MLP neurons of a small language model. Each row is named by its layer, matrix (up: input weights) and neuron, and shows model dimensions 176-367. Each number is 500 + 40 x the weight over its row's rms, rounded and kept within 0 to 999. Numbers have three digits each.
After each neuron's rows, "fires after" lists the tokens most often just before its 100 highest values on Wikipedia text that the model never trained on.

L10.up598:498506473545467416458460542441523530516571508540487473493475485559526480489506512519554493557484423439524522587424454529568455443516471544477554464502529507542528556533518487487492620441487475554440510465495542503478450478486511488386513435514497483514489536519532557564503549540474466467511536485438507470495528537504546531459560459479508489575525520509526491524546453525495541475440458500516462551574514545586464521471516474464474449513481481504498554397501423470507551451515492500530567433506449472502453433508467515466379421524475536472478523492455516474463514498524457546
fires after: " the", " during", " During", " of", " a"

L10.up908:438512491400476468544516534454443555507489435458528444559522570525464449473528480534463555473445457500584541522422489538467527494488466511566524499484479515461465455559485474567507466506461543509491514446511454559457442516482518485484533457495473493572424566480481470555596484516494468431485540552478493500455493495535521546471512484487508467462536490499553527501563543547512518523545477444348479513477452506489427495546459521482498476493421547536482516500473438519519466554520595426461590439503422471534545454499457557440432528531517518534487508435532418467488496475502544563
fires after: " the"

L9.up1991:445508550470526460453508561554564453396438491472560478489522547495490497519476442532490453553507568430471516501568470517574462454483524507467506511503451480464482569413536531519538425565448625524416498502504470518488485510529524502533454530516529509538498549496468494470449509473491515529486475431454436481464492535550556474459454468525496502494416506527495495476548452531463514550516478591490511522536540522497520456497485535454564470472497490461499531456464557523512490485451473458416527472425515559463490466427459470447530510500472507505565461500398528481489587498538609479
fires after: " |", " in"

L10.up1380:456472477548526518462538465506497518500530550476522503517490548493483531501456559564495523464435514460516516512489468532471568465495506439527442524435525533523515556555454572489478391472494565534539551465512502411514478532506548514509476494472478479543425480454495503582492554413490518494515544472505516496444473415469503487450480501487436494490481556463494561492550511512530488523397415528539541531528511484604471454481532471523527505505425478451442557486503449518592475557541554428553542518571543493434462516573459486479424473473503557503487551457485404538454548459485465528
fires after: "id", "C", "ig", ";", "ce"

L9.up737:520541516518598559597521457492551524483505495517486477526447579446534515472480492515450464490413526469452494527529496505530569524561549532558581445496549548490491538549470507478508407490534532543562439480490493475551392504493507505527572434518517503410477520442520469491453512504437528506493533450506562565501512517520507535493584481516528477444487480453543520506531460475530506469580532478546535514510512493508493510490527526502479523511447495506519511454550502569540448398534492529501518491558539566530469528492520477448500514529500558470528567497494506523489551487471509428
fires after: "id", "C", "ig", "ce", " Website", " ("

L9.up1620:492499458459509490547501513446528520504490441451516510544462518581522467438504495557495607509430485556473513449527536552529532515551500495553416505519445452536461407527447492528485512444462510553532573450533522474504468525480589476497403490485545489517494466507491481534547519477437458533408446432488500504513480484497527501502457521482555475423510506511512487529487510519469508556501495503473557434442505555435514519538510569556550563599477545478452501524421586495534539484494479515513533551479507430472519449481448566481545443431495524519489513524553463533484479453479509536
fires after: " the", " his"

L9.up1674:495504516485504523486486507479422526471387470560507512528486483468539523510488520561465510530515532452391492490504464440398458499547488565470499498546536555511515482452507496519505542421528543579547435484504512465561444460453486507493480465440496593470542485518565501490427457461536521471542481505497525505473475450498459534599521495462528486558577492543449450512530486407460499563460530485514577525481505505522494450520472581444429506503513451515518479482440509474605433532489515439502453476497577475486483608460503547507536523530562536515489485479434472523518507500572519460
fires after: " on", " On", "On", ",", " a"

L9.up242:474586534540471442582531508493499459479458540473529484426485539492561489499511549556507501500539499454385488447506477462504464475485608463595529468469539506447508471469511605455527442559453536531471528557501523493496483518515549466542476585583468460439515563503475474457529423576589537559522507504482410549489503477471530493486447530444487478485477491553528451545512533444514472461475524577513452589489494564441458567598514552548473423486476538486556498518433477475565537501530528534520459502560494448493502523497430544562475516526572579474493465493460570546476545523468423477
fires after: " |"

L10.up2019:447588520495450516507469448510541445458514533486485485511448526500492459497518543502538480443465545537494518453505490523484524526558504496475489503590537523453480523449569513520457449478484465501478469502516425524421519553440421462520544495535470503498452467458508436527552545465470514512509479519509556493504478465511515502454423481436515416509501505442513566504478472487446468519474476448520490500436488499452507545465469484491502514521459479490463527565530496597485494551426483516469559532488482491440510500465564479414478447557457484454571500508498488519554485475522535498
fires after: " |", " be", " is"

L9.up632:440566495479500497486460435475490506485461467528478477443435484422552495499467487529454491499483434556453517527485462552543485495619456502442541462563437512462488562541471528507460532492512561511463460507545481478518584524528484470545505528552526453474487461532478528500559511452417476494479551544568499463484470462470528537493505497504560494460511495473434498640480555533474579455502516488485459496474483525533405528520562458490533485524566488464462514522444512474447504417454494510493424556450498511581556538499484457471542493414447541516498528521509517538542451540534437447
fires after: ",", " in", " of", " for", " by"

L10.up773:478522476396424552460484557451532557521514506518521414505519497526489528577547573457472525592513510531508549526436472471502465464508508534472596454490550493504517484506486437458455555526528481549533483500500513480481543490461529526493487432444515513499499529465585498442437483498523536491504518526569563519457485504537495458443553542539517463436491529465477486495524429526497496455507491478567469471604525460500517500492509491505523450435505540507503469484475510545530532547469489475466539537455487503543523484420480490510511537554548512489520539440490516486484529536502497514
fires after: " in", " the", " In", " to"

L9.up712:480516498552536588425482584513508572487456454532517493455424553567537496564492498526549477528465527533468532458489488496537382468517521480556450474525494511507497434480544489490408505441511451487472579447487501549528453517481548564459501515496496521466466484479510473514548528564476597505580592502472480597516503466508482536481446563470488462499436476563434563542399519400497511492471516514494490538460434505488535476546458536535498471539441531540618502565545474516436592535500500565448442477437487505420528444576539502444553503482504505488541567464499463481563476471551514518
fires after: " and"

L10.up1929:484499467450465585511428507526531481498497478477413509480496563558434433508570520538488454460487461544510540573486482512513582524474534520478515411531432491597536547490558515525445461546454454558518506459491536534484530493515436525479485456470465482511525515555516460456488479399534534494484582474520487479556482569483485580472540528419456484523474561548525471586523475460504500558503559536623502532490537471488488487464466450488504521475481537474531490442437481436480474424552471450545603552507510422449458480533456460445510566462500536458543530484460552511531525503508479602
fires after: ".", ",", " when", " and", " but"

L9.up4:414515481491459512465547437508503501532444446471491475509488491517432441531536449507501488559493501458510502527519411562511484463537466475513508484549513537493455449517512466560484519509490506509517495521505488456568539507501521487486443491516494479516548526486542564515470431481546499547510579488377473455483470482516539414491572449468535522512523456517476448558478488537470521445463461585497533480461447493454504516512547477523541449541392479588566449482455526558457480471453491509522495518481555441526480505491418509560472457483456432556574487410539468495603551572506490476
fires after: " the", " The", "me"

L10.up287:504549463546536448562512500487532525418506519399469446481387474493531543456438395604475402481535531489449515430486507480440433467566491583427455478485464505468542522544492467468512506446507545491499481471501453583516552583467487543502535449442515574537428494571494461440471458458476516574459453492629547489499456455485497519538535515420567510497502532538491466532490519551565520545501454505570555526512516482524422481545445463524516491537479525482466556541465539432477495415495475461555522552512514492473507557439557408437516468510465455446430566491507482473518454524412497552
fires after: ",", " as", " a", " is", "-", " was"

L9.up1740:481476492505468491504588495518449507510475503567449491489530513431502458461481534570415531485529413457447563481571474434475491546489500487506463480525502502466482446492542563506549456493541511494500499532507503566443557488454527512539583458505465526503535459569507535556477503477543522530518470489513512505483489555463464562449482528493491455554537498507546509474495453451507451519585478445477457464491517488484518421551469485524476569520494474539459578526512416542521460492490495537454527491540499450534488454526541518445593530587481552456522503519482509489527548497514508491
fires after: " the", " on", " |", " a", "On", " On"

L9.up646:508488474529519523499533498508466507425450453515458520524470575487596510497531505537518498409503508555476491499451471514462528437503499509473480441398515485453503465492569468509446436542466474501522477335494500448489500507525468531578506492541463526515545470515507474454504490548528484484504487470430521478447482511477453558423550475497514528611531396506426613440465502525480476495507484482439491526524479497518547503521489545505518463529463519457541499503446511562492476510445447531532474440481510502529492553464460526431437467525492475482483428521508524571508499534519467583
fires after: " |", "s", " and"

L10.up1013:518561474369507531517512526495434583546473485508469485445446493575504475473441478428553471467495478505520518475491525501487480449516439579469429498503508461466464529433509461458517531494497408506490468467527533512450583529466411554407487519497533529499559495520570501439452503433448381490547566503593486428537513517509469513522494443483484533578477519476527527535513443517571502434463574535419479531426466518534531507474520503495474468534465606459452483539500549474528458489504521519524518576524509455491513464514507495518503531528509501492506512470494537569535505538441505431
fires after: "\n", " of", " at", "'"

L10.up857:449500486493507526490497471501480461485484462456491419468427497507560487427580499521459381497529467535542510530496512406549468490532423493523527503506526481444418524465453468537463511478446510529551504550464478454453497487470470502505483487508537473490461566534499540516514433522489459492481479541491522523458465479465504554522485463513569486489468557489446427506438437488533501461528505516523553504528468540537542459526538558609579606457429490456528488593475569557505450440511466439481475518492512531507558439537520521408497501490526486555507583498465502534468578506418419507
fires after: " of", " the", "'"

L9.up465:426471434449389497501485500512464549549487472488511475524489481486491593521520507472551564495472550422424556564493544480521506531521479580425558454470476517519526430548441471495459502541503496514483493468565486508531590478476488493517510475515596555455524482511505444479547512505429474535540462525494503470446436559520478415439453551618533547431448479433485500535519459560455465527512435513490555460503446509541456534465450588437519497496511391479545539509503500513526492477449514458488513518472514412520502412502509597467524524560513447472484493482496534492564605560468521472
fires after: " |", "|", " m", "born", " the"